python train.py --num_hidden_layers=10 --hidden_size=512 --num_attention_heads=8 --num_key_value_heads=1 --head_dim=64 --intermediate_size=1344 --vocab_size=8192 --hidden_act="swiglu" --norm="rmsnorm" --norm_place="pre" --norm_eps=1e-06 --positions="rope" --rope_theta=10000.0 --rope_fraction=1.0 --qk_norm=false --attn_scale=0.125 --bias="none" --tie_word_embeddings=false --parallel_block=false --init="uniform" --init_std_qkv=0.024 --init_std_o=0.0 --init_std_up=0.024 --init_std_down=0.0 --optimizer="muon_variant" --learning_rate=0.00108 --lr_mult_down=0.7 --lr_head=0.00323 --max_grad_norm=0.5 --warmup_steps=200 --schedule="wsd" --decay_fraction=0.548 --decay_shape="linear" --final_lr_fraction=0.0 --batch_tokens=[16384, 32768, 65536] --max_seq_len=512 --doc_mask=true --train_tokens=365000000 --max_steps=10199 --dataset="wikipedia_en"
MLP neurons of a small language model. Each row is named by its layer, matrix (gate and up: input weights) and neuron, and shows model dimensions 96-351. Each number is 500 + 40 x the weight over its row's rms, rounded and kept within 0 to 999. Numbers have three digits each. A neuron's up and down rows have the sign that makes its largest values positive.
After each neuron's rows, "fires in" lists the words (lower case) most often at its 100 highest values on Wikipedia text that the model never trained on.

L3.gate1039:500460452483403518485511535507511495475514532507548489468519513498507516510460524529542479509520525444485470500510468514452479453437468519547476476440504458587501563496497491557441504517480553447474549413477513466526530517517528485448500502571438594497573477514499574569542547516477531465533547477453538528512468471538471473540564538410506548542441538553499509531527506491545508473539497545546487458488503523523510538521516524536527516513508511506414550482497494505518450485515562545498469445431477538533572568523493449550522568483553552501507519536485505504512475450510515553515492453486473542474475479480420470467467506446520507529475515530494476502499535431548511498567574418548502474477516512470546515433530521499540534537538506527468484499460545492516519520449498
L3.up1039:528560446521484519509504517533467515538447534451430489452537517544566506520501507474524499451496509422489517530594453464581527437476446449548487521577471562561483561543525579535517486470554494536499546510481485472520569516508507506545487533500536467501529438498474541474499479477512489534509505449528478514461452467516505508490399561448483495479467477518410529483519468555471502569521465563456510520508506568518556577468471465484523527578520447555490499556551533483501508476507539462459537497517461443475534555494528535497515533487494475494442585478507484512584583469486497496546498531624565490546492548494545563575504558430479532467572512485477453545500521530542428518412541447520536462508437433514523587560502492479473510512505490497398539428463485482534492563460519
fires in: "born", "recorded", "held", "singles", "from"

L4.gate999:506531538526574446470559457507495482458396509518501398528464491452518542532482520511447542444512459540505483527539554493523508514452467515481440502518491556483506457478455541512423507441527482569506511604470543475527503507437451538525561526578563508552486364512482479465482440475504441491453467500479412541523519475514502492564603491526477512474472485472468503423511498504502475548553465497523489442532518480443484499402572485464519508493529444502479558489456537545499505447505493460495555421516483507517488540516464562493452466562450499603468516532453559501471488572455510492479492546572509488504536519478521582477521490475482458498596541520477452512594518458558472472494503501475482456427442461487491533496537496490522468531497453509418475514491550550488507448575522
L4.up999:517451545527449515488484531462512504467499444475460536496487525485504502611548513520540407532548538534512525461540524461503519467541547560536532497494546514517527491520524376472512537527507571437405520559553548580568482538465477582514467503443483415479488584461497487532547534489533515585527576552461492517526547525511518525457535495485474458498559413548479483533473559518477444480540517499521482492474474477483544430511521366470502481491528495521527509506507506483506490536507501475491516501514461538503471566429475454503497529467472521547485503531516496459522536579478531485544454474563481490487494572496520485522496503576486521512508520536481584511506403436480526474484510473509548521394482449548527448428510493469505559501492573471392508534427486510492426510526468
fires in: "to", "for", "number", "qatar"

L5.gate1263:524477579509473426464519481502536471544490534578544487424441472539470537486528506501534442548522516551468459553510516428457563490503384561580481554524487513557491467528485513442450519412487479510457507491496456469520420547507502503541478476485423559510478490530454517499527492458523510544501535587491488508511514445505514549507464469530468522486479460499649506478470523496457521541499505483500513474470533435504528446521543390506518539534507503436397510535549467467463467516475468487497548479516470511476413500571485466512483470489466470490436517464498500576479548467501438437547450567472544525471495505481482487538480516540530501467487524370522484497495531481477483441451570527461468542462440502551562410488504556488515520451472473481460500553482512505474501494526527
L5.up1263:501502462460456488503498483467559455526504498517527470450426495464441496486478468446501484491542545463454482521496505492458585540495428503530482472458522537520513515463569550438438533453552499468497477585547453443503474515476485520499484489579530608471565399510443512617541502523554475504521556482464468498457520511529489501538525426517486527548508517481584546463466487465458560569553524520465468465519409412553507449532491544473540537459508490500437522520485542500558521496483450422435506453522516494562660554494489505476497449516513438480505544447524466560521522487478439518502492545481490522460533538498506525524464561576478492521474463457491461497460459502565468487466436459435491526509549465556497450469520604502486552479527489450488541559505537544505459472443539
fires in: "in", "for", "on", "with"

L3.gate722:564539533515543524559480530448462528458482457518542514537484531504489501529484569506482451563482587479498504521492478426589454475510526478526555491527461430496527485538422469485537496571466555450500509455462561517538504499544515541579514480458492482508491503467499438483509469505487489472503467502444500491524474476543487582465531588515519486559500457517518481503484490437515437467523527414519499540410523523538426421503496507494474508505434403474482523488503566425415555530486533460456539442448565456514481456504588565474529472575482487499475439542489461563513501501503549478548454508424446475496473532425508597505465538469463529476522488534414437503470501493491547504550522489506483610432510509447472482526473537481484469491450601465491545484486519511504487470509489
L3.up722:600575471442466575518412523562522509535575449594475523543494463445480509524507471547487458516502516462463454491537552455469461467444453515489466590493491491571515494510449485506473486508563518447501560452522483488392536452509483545489526453459519493446562508550466483513468505511474499598536506537435455475517500506549518481372504481537506529450523438504520569456477518462514537525526531569494501512577483494435504513481499501473510563482536489475514436543465513469529501476478494521596477541475527503520515395475458511481536498557564540499476443373486546450479561432486449525512431448480481408538527517479548521413496530444502516485535554489438482485550531526525477446466542478487475502462449510490495467446419468507437509566519482504533530489562493472559623540483510
fires in: "5", "4", "7", "6", "9"

L3.gate1187:516473526507569477524456509475523544450480477520522442479529506461484512503508455493488514538503493495465531495510524641497461554505478566520507498544579500596458502510525438558548495558504496553517524549445508509537461452551492443436473505510476482436504465566425436483503533484446518488474522492519532529486407463502490621483502449542568505521501442536511553451491499503503471547519491445499530534531452499426516546497508431583509426541554459530566540466527496455462500585516612521394523481487550453555523499509612460523512530527546511537560517620518592418529499490554561485498517493463477529531504476504490471480548479508555527596471541506504514512499523481464503447512495503469478529508418457532533478550428554512464475571484529502532475548456464463583488423521564
L3.up1187:430488496535518441555480460444525479527464556519547518549465518491548519464409463492500539521444521545510487449466557510537526529525520468466560490485534555503504564546488474501600444499442555473508458492470500488514505495507481600451452523461527471535490446477522501484598515519463511542483493510473539471495413468497513471530475534506453490467430487480586538502455454485488478438544503494518544508398505538529482534559507480547469523521492482449493478461481469507528504486559519615495550475488506511504444555502564409480474458606499524518463525545516529490561476511556455474462482431411480498543415477508487523513485512479541506463490542474464464483532510473556532418524495448411543511510485494536462531542522497467506563400520541461546462546530495514535468487496478
fires in: "to"

L4.gate281:491546541483468575511583535516531540481509480549443502494506537439513509530477533418505491510515411461530564534493576473546470447502488506432518520499476503543535516458461503484550537568436561471522490524526455484516497491512480557543512471471526550492471524499510516480514552473496513520457521531486505532531519481519528443523481472498546445478575512544551473462465465449511535601462525532572526465489476511485534501475528425431542501524548500483422591433527502462513512532531526546424511523542544512485545481526516508437458485529530511576531490478489538512501507449483457539463451506485512419459464514491557494509528464528569461444586524577515552453399532488493480500513527506478417502444380472540482482450571445455414515444546495485482498467452505503486505469489469
L4.up281:536560527486516531524544466546490512533495495496445551501516505584533500478541499451430432493559498491508542468551479474566511521578478494524467507535447467538501541480495552500456453510495509465460513454595512440545406558466477534511504506480539470485533490520427551533514528443459479485504457462580551519496456530539437453536439477575476465508496461516573545512404502558585511507468561495496463503497469558516507447500540494480515540531461546539541586480499466479444538495522534585488519531521566478469572497537537496538455555542492449526462528452534507459474517582448454468545528526499510497520481519501485519512452485408496572536541541447462452499505546462495523423482537552561584514526500440568551518500496493488551454467525465529449517482479531495548458511507435
fires in: "was", "has", "also", "is", "county", "released"

L3.gate625:594487495508467544532464514475503528546463536531433487506474510548507596483487584539515536506523484490550488444486504482460434564515533554519536499447530502531493490603476493440499499490493443517527489515539560532506551496460444491471483521464513481427490525579524511550519516503483475518466504510521437588599472536509468489518541519446504467475449530514470457478509521426472493525450464561520510449460471490434461480463545450506548518521494520488501568555540496510501517490489528542478502563556443522524466539483484518526528566491475477435499502524508447427525563489588487509480393559496504521538452506476486513445508458552521496532567609470473513478490521524490513389488499533537473538473505459505452458504482523539481569516499518507465541509552551414478483473540560
L3.up625:474529497520452476518624492507443623550515500493523510540394480535486483529469553559568493492422507524541410534486501501521453529527486509546491404506471483465510428523460529489558587498500463469528459478457439482508498500493506519422527505537473525499546437571457559505507526482501489485482498550526467487536545487563492483503412503478534534501533494540476472520510497485468586530490549459500444567553511496499477467535475498470528511508432477497486565546482574501463498473446504480446489528442441505484497506413523521480517569485536560457479532561527443450508566447496531466499541513544434483504478485520530492543557523518468462550485504524462482479554486442498493522483539545522516528590569483489459476520529511593540526485515442473561512505582445501463354473491539
fires in: "most", "best", "largest", "biggest", "highest", "oldest"

L4.gate704:483491487551465479536538498450462449446516542459467508500552467522501497477503497560445494475513459549499490526576504524515484496500521541571508483459501512508532501457499510594514532484582523426473511466480473591517476451425521493495503526456464452505476481458537525470477551528534484536481454397534493487433507491482468488562493490470525552468492547542530512457508465429456506486566462537514498522504443499403495554510532499470452519559485486546488500513478552458542465499475517522453459482538527536485501504456510486465566466430495551476457473474506444534518510444489503504411522447521517517532445505484532529490501513520527519573476445500470441555436455423469513546518497550539495530496427505444601458490567572528441531476512495564495607457421428499467516494535549
L4.up704:462546516512577480458524484529444476475546584474507478543523531503497494487526552564488551513550481557449537483599468562521430486524461593526469475462494498520453495446497501471543491485514492514434498502466567610489533454492558462532439460514528580525499496466532529495564498530494413504512535471554530498524607462511526517438563490462578500427530507517529557460481449439491486448494505532472477493510439521516552553468531444484543462498489514553501539454480540439503523441539520488464486491443428434475498528459407427505470515532457507462483435457532488468494457481521524474477444524430447496469471449624506515514506474497513531528471427499516496456430452432510472470511468507575442567440482491444496452441485537550454479544516481512466572459502495496505526477520497
fires in: "there", "where", "here", "whilst"

L4.gate837:495541488456453530494513491469523592457435449513523493518552436551472546455489502499468604446513464453471592539507441410470502460494502527532532545524576456430482508490522516522502476470475513536491488583462511587543497533439543579464496491496561508515483441556561492509517498419464440486406502483565524477456519542567459539502530583515594513586537542523561489429482441490512456505443509529449478563508511518572402479460504561412553500528497457511519493500453514582533517516523435557503529468458554441501537528534548517467587523475510538503533502515482511543461551463456520518602435486483506496476472489577482494486530530460568475499539469513533491493525505547508503479504484464485467545462388431495447517491538489433448500454531554564510467470501493477507428495516513
L4.up837:483557502526443518483523507480568499523533533527511464472500441591485494440511438601509517518553514464500520524490429455465528524474466504497505568487533500482504526479456503423502466507522425488573441526503458470480490523473427468508530524468539532514530497495563558534587490535491482537466517574527505475497479515509517495483434550480534496451501485498509533496482522536473542440439548423457511496573499530500462476453547575572537535519432504557512482577567475560493441518535552539480533486542534426432511557564497532471546473541547487493498533534434579502490552476470456473493508494560516473516420555482480533502566510475536461434423484471518458529515508541478507490469539444521535513515495527538513515486503390368466522487492479523533438397460527469429483446557490
fires in: "time", "then", "now", "formerly", "originally", "former"

L3.gate452:557507401508434553545485502463546588576464499459553482471467496487506518493426503428524491426472481459549427472545533484486507472469480516453502497481416527542462608548516488569502517486573468480430481503460524501476554551501531569508547501440528588492431546426452499512487578489493459572469460476488532474495559511497482520528513472472474534562464479507519502476543546371558544522535477500590450436524549547588492516493520467494554538499563430550525533527508518487503479429419502467446503500491480457489548538564534522516552501531466501534490522493488520503498458536464492528501491483473428464476490493493445474528510531502532564561508475481562547511450565479439497455481430476596419497533480512521441529494533526448576589414456431538463593513537547479420455535500474
L3.up452:541512423526511575508469572527542586541498460436549460501455457526479478458478513412550483449504469513539503466489524470540493532471466487463524543536431496539431527533480543517517530511554425485533499481469501512548530479510560449539547459412491533516495509474486487475414518486464468482491489498480563463483480475522436515490509473483509568516478443461497566463540534431501504515515463525560494459520521533547452518454498463454479515522505492526528570525497540546472510431428532546520478540454526538479485477586531453481555473494441451517527518452483452491427581463503481516481444463494437526499503464537436493486459481463501492541460430505538502475470573507571520463470488541547460583541604486495461555526530501407592462400504478582477522481534493492525490554524490
fires in: "best", "for", "offers", "average"

L5.gate1151:453438463471496526491540502524546531537474519510532544528494483564485512498435472555523510504480557465546477475537452493422473442485516512478499491518498477449526475531468575405515510443553470471590511472477471455509563479549453480540439485426442482437486496489505476539495497485510504499494491501445478507565537499508474499570453507538560533481498553508459463535516521489496554552491455569440507518464472426506485490482419471451500561509469417465534555431430550568527481544552452436446451453494505543488496535561541498463490446557474593450457563512506503514437530540532498499450456525505487547486450550377448495537566501508426472464532428497534504541467513501464488531571459521435568525520469470508527578560499448496441468506522484488489540509527458435470469442471513
L5.up1151:502439512512490517533511557566514559524438516499564473528500506602493508519419481514474546474529496536431490503597492461477455431490500512498513521541489477514554534496491477449471516480469497541543546519430405471532495515579515532559474513471499498545572495440444560532474547465506474517477433513485534495480525451454483536623479477505563570471504499536442514499466500449484530472434524497444497495465474432546538563478460494541482495455463518520548469492503519494573521460409462455448449481492479496561507519507424517520549517508516556508485574521516491526494495517492506557459514544571546443464483477419480516455553423517415476483529448533540508503443506489407539498554508529491557530499449459510512513521486415415477553565443539547533524522529465491550477480478496
fires in: "on", "after", "in", "later", "gallery"

L3.gate1214:547427485578449468478512522609477559409487480550485519527507508555509554447471526448494511467515454513487512480533408508517480470463455501557487510515444544522516460477536497440484480556465482481491540498474607517547574440451513533482552513458442433496476469568472562527502543539530477451503472540514499514516510511507512526418494549499463510477448535490585577485421515440542527485494393493482520515514498426484504548479517503538470505559497483484478502500465527537452499450465524522504538435558488480526486519509486573488509429546517556522509545482453450549496540509490519485498447563477565492416530438462603539479489509450462459525445479421422550472419438439495473499407447560478446522552544488502575453524503479515532451466479463515491563499504476488525497484521459
L3.up1214:539467447546497503456410491491366466559440485465522448470508510520537511552499494567486485484507492535497450546509481501507540472531474464530532434454447492462480515524499426519555489606393525489559483484514469520490538520546541499501485497515522468418521427496506503521458528535559457480423514549510517443550548505462465510456445494493517538543436581489513532507572505432488516544421516504514430519517478490452510574472542525530536530315543468406505497430569477527522498498488546503450525432519416489490519476509509553480549538524484520467552480426467529474452497501543530596494487541555462464456474499510500519531554437489415516524436499428562571479459464482494498513542505455501472476515485539528525524457456484438452468535488509495438488502433526505533483569474438
fires in: "7", "6", "9", "8", "sui"

L4.gate489:473539435564453547573505505483511485511435554488459496459422507419474483518520531564533510499530470564535511513522516531512561590495551429510484494528491471480493499479516480465458482457543476526476492470496510473559521525453516476515532456543433418501547556535470478486494482497488534476437487524493507482491480503490494385505530478459503498457499465484533490416495443528541555528463549580472438520493430580561502523471485503484510492531519434496528482438576494480411449517477498471455564502544489565463516488593561506433504435535429505492512446503489459514436522500557457508395518526490463511443502491439470472511478531542511432501512471534468483547452557509464539495457397507474431494493501470493544443445472506530530519495532505532449479539507592444496486573436509
L4.up489:499620495521497491525487478501552497523429540565451488503487496452483470447482481572510522517433467536437444558539460483536558481531462441557519502525548482523567482477531465521515515469467469524467614467522469562479521546486495470493596433520493481502490505504487471504456484446483466509480535513449454507500506557491449510507530522490540514514546520542524528466484526442471570500454499589460519469437524503504545500551519470514484539552442533523516469540537443485393480527436474480533487460595503531508513640488529521466553465471458474540491507469507441529452452526547506596454478424471491459511481511498467553500478506536518523502452515515549508501492498551502496504514557453460467480528460565459493516537548532512443503580470523498489490390543587532469601528489455
fires in: "mississauga", "submarine", "march", "submarines", "commemorate"